From a checkpoint of a small transformer trained on Wikipedia: 838M tokens.
MLP neurons of a small language model. Each row is named by its layer, matrix (down: output weights) and neuron, and shows model dimensions 640-767. Each number is 200 + 40 x the weight over its row's rms, rounded and kept within 0 to 999. A neuron's up and down rows have the sign that makes its largest values positive.
After each neuron's rows, "raises" lists the tokens whose logits its output raises most directly, leaving later layers aside.

L7.down405,164,262,227,186,232,228,206,208,199,236,199,165,169,235,181,203,133,240,190,192,123,263,243,140,188,201,175,183,211,170,143,118,118,260,245,219,187,154,200,204,193,256,167,165,149,224,215,247,139,161,251,188,254,203,102,162,242,204,191,107,230,139,161,177,147,189,155,174,211,207,209,207,228,228,177,104,183,205,250,237,176,190,166,281,190,175,195,214,290,215,173,258,216,161,210,201,240,265,188,212,172,209,148,223,167,147,175,208,172,213,195,133,265,191,182,186,249,236,191,159,216,189,149,152,183,152,202,155
raises: "(s):", " of", "ician", "ality", "vert"

L2.down601,178,222,220,174,192,222,219,205,239,216,160,217,181,174,173,154,152,212,195,123,210,141,234,137,216,245,185,218,150,243,212,234,162,140,109,237,220,263,235,238,250,175,259,170,229,162,240,180,246,179,233,192,158,239,197,161,170,186,240,151,207,189,174,175,245,166,205,265,232,228,140,213,251,150,206,193,205,214,245,173,192,196,225,199,197,177,121,215,218,165,253,158,139,160,218,263,167,186,178,187,173,186,196,144,191,197,228,183,200,249,262,258,239,147,168,267,191,216,226,160,175,131,152,141,174,214,158,248
raises: " 1", " 0", " 5", " 8", " 6"

L7.down791,187,253,234,199,183,221,245,287,265,211,171,122,264,171,190,241,218,147,144,107,190,224,211,185,150,220,223,219,165,193,217,217,244,266,189,185,161,237,188,186,224,241,209,203,208,156,266,153,187,186,212,169,201,267,134,171,163,247,139,102,184,275,226,254,229,160,203,191,195,198,162,149,241,234,214,242,190,192,169,236,277,217,175,198,247,232,260,188,170,148,179,190,213,214,221,226,192,210,156,171,131,110,220,241,224,210,191,139,159,198,198,238,220,94,256,273,162,189,273,239,215,245,216,228,147,203,260,161
raises: " listing==", "ome", "l", "over", "c"

L6.down1139,101,212,255,181,145,187,126,177,277,208,215,142,248,157,178,199,229,218,233,207,177,163,213,256,121,198,166,202,197,219,114,180,155,173,237,245,124,152,137,184,221,131,165,182,214,196,194,218,163,151,186,134,179,170,236,166,210,215,230,159,168,164,182,164,219,192,221,219,199,194,245,245,155,164,224,270,136,216,160,154,184,191,213,233,209,151,192,152,287,176,138,238,212,216,170,186,238,136,180,200,177,219,252,149,249,182,127,169,192,225,196,157,211,185,256,190,223,176,228,187,232,114,254,203,211,171,150,251
raises: " of", " other", " acres", "0,000", " days"

L3.down240,175,177,237,187,139,179,149,237,165,220,239,156,216,230,143,214,204,215,243,161,219,223,168,235,200,115,152,247,283,207,240,265,156,244,179,176,216,181,184,215,209,227,131,263,203,229,238,174,210,182,184,20,190,224,252,137,244,125,209,196,156,173,186,163,207,222,283,190,206,261,214,203,189,184,165,249,197,188,249,223,132,224,169,203,249,119,154,150,249,169,156,174,284,241,218,210,208,311,202,184,167,207,167,192,212,148,191,173,216,210,172,232,239,220,260,200,245,182,252,207,235,124,254,185,105,143,209,244
raises: "1", "5", "2", "ková", "9"

L2.down911,166,254,154,178,177,131,186,226,147,265,214,178,204,187,177,123,229,289,214,204,184,203,152,162,192,270,269,150,153,158,254,302,195,179,236,183,174,213,266,261,200,245,283,134,221,182,178,252,162,181,267,334,187,212,168,237,111,168,245,257,216,195,228,170,144,219,191,219,179,244,231,237,244,229,183,170,189,250,201,244,224,217,235,196,198,165,213,187,213,151,212,225,147,206,213,140,233,207,220,238,244,160,258,132,218,178,230,226,205,254,242,224,196,219,148,195,196,228,174,167,156,243,237,132,174,232,189,227
raises: " 1", " 9", " 5", " 11", " 6"

L7.down1454,148,206,276,202,99,205,205,149,165,255,246,218,291,212,120,209,227,181,243,237,214,214,218,206,291,230,240,149,214,222,243,224,220,254,174,198,249,200,132,197,220,211,207,191,180,301,186,220,199,203,232,188,191,191,222,232,152,135,199,161,207,200,142,184,171,209,239,280,208,174,183,208,167,167,156,257,244,318,115,194,235,212,248,174,167,191,182,185,206,240,231,199,105,213,279,175,197,213,178,205,166,237,248,162,199,282,160,206,192,239,182,194,180,224,223,201,176,240,260,246,212,205,204,199,138,272,192,247
raises: "ey", "y", "y,", "ey,", "ec"

L3.down1329,226,229,220,222,196,278,195,111,194,216,219,168,240,220,169,213,206,78,258,222,192,150,224,198,228,215,226,179,257,269,171,187,143,172,181,219,252,193,244,210,139,136,125,172,185,205,249,177,141,245,268,189,297,178,172,188,215,211,209,239,200,155,193,207,107,187,126,182,242,213,199,232,289,152,275,210,136,170,282,230,165,193,197,202,307,169,226,217,204,212,157,202,184,169,246,258,180,186,156,243,193,219,173,209,199,174,260,231,180,131,174,199,211,192,118,237,239,181,225,220,264,244,236,214,157,202,174,175
raises: " |", "\n", " ====", "]", " –"

L7.down293,239,195,226,173,211,142,204,230,189,101,172,199,189,196,257,132,201,285,203,214,136,228,251,236,235,182,246,143,242,207,193,241,220,237,180,251,198,183,107,217,178,214,193,213,158,173,79,228,183,234,162,208,257,279,179,185,236,278,216,87,242,161,277,106,216,195,222,139,213,276,161,167,197,187,234,221,278,244,192,195,196,226,157,153,227,203,162,232,190,248,235,210,212,196,226,189,142,216,128,254,175,204,196,213,180,255,172,148,135,257,152,189,213,177,137,204,254,187,169,164,178,167,209,185,208,161,160,256
raises: "per", "etter", "ail", "der", "idal"

L2.down587,212,201,180,134,142,258,224,142,170,207,195,175,227,200,267,193,209,118,151,261,189,201,137,188,186,238,224,166,221,219,155,137,243,192,221,189,206,178,206,210,182,155,192,275,160,132,179,246,212,220,221,165,197,172,169,224,232,253,228,242,241,257,181,266,201,207,150,136,193,265,174,159,247,253,173,248,219,212,202,174,219,200,155,172,219,159,168,216,114,250,234,212,188,227,232,225,195,179,193,182,291,194,199,211,317,231,164,163,258,183,209,260,198,130,191,198,231,195,230,195,215,206,189,308,184,264,227,195
raises: " |", "s", "ipp", "rop", "ock"

L2.down919,190,260,242,157,204,187,211,130,110,117,203,202,232,218,190,146,188,117,224,183,133,179,276,212,172,150,224,177,195,198,189,248,234,185,204,173,185,241,249,163,233,257,212,193,158,181,204,241,100,200,162,257,310,140,198,150,233,288,243,203,271,155,130,190,182,153,152,191,214,264,239,237,222,263,202,254,153,201,281,184,248,179,209,232,174,220,206,257,189,146,177,192,185,220,202,206,237,108,266,267,191,224,260,229,198,232,206,209,191,123,138,200,216,171,177,196,146,231,191,170,183,208,222,201,142,273,166,145
raises: " |", " Nominated", "Don", " Upl", " (R)"

L3.down1053,131,187,241,201,253,198,194,243,245,148,236,212,212,217,187,166,167,190,196,265,213,213,277,233,241,186,180,175,210,180,169,173,164,192,186,228,244,189,244,168,198,151,170,208,206,267,156,236,215,215,175,0,243,257,154,231,226,196,238,153,175,176,220,176,206,168,213,152,215,208,198,193,182,177,235,219,154,177,225,237,212,185,253,210,264,159,168,187,237,168,98,194,160,230,260,251,213,231,226,205,198,157,177,189,256,111,186,202,173,184,197,278,214,218,300,162,237,175,182,114,186,148,260,210,211,146,208,212
raises: ".8", "%", ".1", "/100", ".5"

L3.down340,247,214,206,145,111,290,140,170,249,210,251,229,166,159,146,158,227,177,177,145,168,221,201,156,206,146,214,181,193,199,171,260,164,212,136,207,233,141,162,197,220,155,214,192,251,151,201,210,181,182,212,105,170,193,217,179,195,186,202,221,149,145,210,212,193,163,240,196,181,208,211,159,210,148,232,164,205,179,206,243,223,155,192,255,189,190,192,192,212,224,236,151,188,202,231,178,222,154,218,262,159,205,170,169,122,260,229,272,122,249,238,165,172,201,238,163,295,197,220,169,137,189,274,162,154,163,146,191
raises: "t", "t.", "t,", "er,", "ts"

L7.down871,171,218,281,174,134,235,177,215,89,240,221,127,153,170,137,181,190,254,141,192,214,224,252,195,211,265,181,171,173,214,139,151,173,220,196,138,215,75,145,123,206,255,258,199,271,240,162,193,249,138,201,164,83,189,200,217,151,152,189,223,222,166,160,217,184,211,193,151,202,224,185,161,135,172,223,196,249,225,179,227,238,161,203,188,158,231,171,223,246,193,156,215,135,228,240,207,186,126,233,221,224,120,179,175,202,191,279,206,275,169,200,212,186,158,162,144,175,179,204,267,231,160,214,215,167,338,158,235
raises: "11", "26", "39", "27", "37"

L2.down297,196,182,218,205,178,219,171,159,270,189,257,193,179,182,215,291,227,150,128,216,167,216,120,209,209,145,279,242,256,236,287,226,188,220,208,174,230,210,80,226,194,239,222,167,162,214,194,147,213,195,220,175,180,233,177,215,193,227,171,174,229,272,170,253,216,199,73,178,203,171,142,200,181,248,206,217,256,191,156,201,121,167,157,142,191,196,267,174,159,229,155,201,178,168,123,178,138,247,156,183,202,194,211,209,228,206,256,160,208,196,226,195,210,178,151,171,245,224,221,147,240,157,168,219,245,181,153,143
raises: "ly", " in", " have", "ty", "–19"

L2.down931,159,210,168,32,202,160,247,254,199,165,264,198,197,139,202,240,216,214,150,169,246,185,228,154,218,220,217,179,169,212,199,199,177,190,124,223,165,181,179,270,173,231,184,194,269,189,184,176,141,193,186,229,203,157,195,169,182,150,203,258,154,126,210,224,178,217,234,182,154,234,207,216,159,182,189,214,241,198,173,345,250,151,189,182,185,201,176,184,171,165,142,263,183,154,205,302,209,174,177,205,217,162,212,193,276,197,147,212,175,251,161,178,195,214,224,173,270,209,216,198,181,185,261,142,177,248,260,187
raises: " known", " ever", " such", "-", " remaining"

L2.down1395,136,183,226,148,194,205,179,175,204,210,287,115,161,171,199,222,225,222,125,208,160,230,235,186,196,176,262,259,205,250,184,163,224,149,227,178,114,180,181,263,263,159,161,253,204,259,229,181,175,146,160,215,175,146,228,197,96,177,212,255,151,198,150,211,160,255,174,183,261,187,159,203,213,113,179,217,155,229,173,131,196,166,183,259,151,192,228,205,268,172,260,262,188,155,183,273,220,185,258,168,145,195,191,231,119,221,206,218,257,146,274,181,159,153,167,190,203,181,196,176,245,151,199,213,165,227,239,217
raises: "\n", "age", "ion", "es", "'"

L2.down302,181,234,142,121,150,195,227,182,170,241,213,131,237,162,186,254,225,217,183,178,145,243,233,157,184,183,212,148,202,162,218,161,192,201,209,230,163,160,251,237,196,183,245,241,246,156,171,166,175,167,216,216,238,169,236,173,189,216,255,184,143,275,207,187,165,164,179,219,242,239,197,265,166,136,198,167,140,183,157,147,177,203,256,214,178,246,188,333,198,192,202,224,253,131,222,155,296,213,251,222,208,206,186,177,242,257,203,164,179,214,204,220,187,208,212,149,210,225,245,180,256,139,198,197,111,232,250,194
raises: " \"N", "===N", "ov", "orth", "ova"

L6.down84,243,139,197,202,198,198,258,192,220,207,196,260,167,175,294,234,163,240,148,252,205,127,203,243,262,260,177,175,209,156,280,219,127,110,251,196,170,193,189,147,194,231,221,276,145,218,112,165,150,168,178,215,204,154,235,256,174,192,220,163,181,251,155,209,157,198,139,184,211,178,256,181,170,172,281,138,244,170,180,164,192,117,203,168,205,187,261,224,223,187,285,210,180,280,163,193,229,206,209,182,162,216,203,134,266,193,240,171,98,152,177,223,237,249,234,216,195,181,217,207,247,175,190,224,223,190,175,175
raises: "ing", "ing)", "y\"", "ing.", "ening"

L2.down1430,186,207,194,177,172,222,179,88,194,167,208,166,156,154,158,166,240,111,168,208,159,165,182,277,163,145,166,176,191,232,186,150,239,240,212,162,281,254,266,230,202,230,173,184,172,266,186,152,227,160,238,212,197,181,144,202,169,223,211,253,240,217,192,142,160,236,219,192,175,183,296,202,120,175,241,193,213,151,219,259,266,217,207,238,176,214,197,295,170,220,179,231,259,173,173,206,194,221,172,223,259,160,195,181,187,161,199,223,163,183,156,165,223,253,174,209,200,267,252,183,131,206,169,222,178,174,204,252
raises: " election,", " vote", " election", " nomination", " drafted"

L2.down1323,209,241,171,219,263,230,211,183,188,207,210,180,150,221,218,206,169,214,178,171,185,66,283,227,192,211,167,199,195,171,219,109,200,169,190,163,198,190,245,154,188,120,286,237,203,203,234,220,208,208,185,198,224,247,247,180,241,253,154,222,280,194,136,200,180,181,234,248,210,181,200,204,188,195,225,189,151,231,216,164,261,174,184,255,129,173,123,155,149,250,217,165,167,190,229,199,124,197,233,219,186,144,176,230,235,208,212,173,171,165,214,167,178,190,206,233,184,181,251,195,243,182,157,203,160,205,193,257
raises: " |", "35", ".00", "ity.", " of"

L3.down404,218,246,267,152,111,193,231,221,197,199,176,170,296,190,248,176,146,234,173,153,178,156,204,124,262,209,162,74,290,142,188,222,228,150,238,149,264,209,205,225,184,139,167,79,225,149,203,220,219,198,213,185,163,196,288,212,229,178,131,182,197,192,171,239,118,159,238,225,185,221,252,248,147,229,128,293,179,197,207,203,160,163,237,161,205,130,173,197,168,120,318,175,238,154,239,195,158,229,201,222,169,234,253,140,191,152,200,187,258,189,226,131,190,178,179,142,162,243,157,241,204,208,158,180,155,198,251,181
raises: "irth", "el.", "BC", "e.", "et."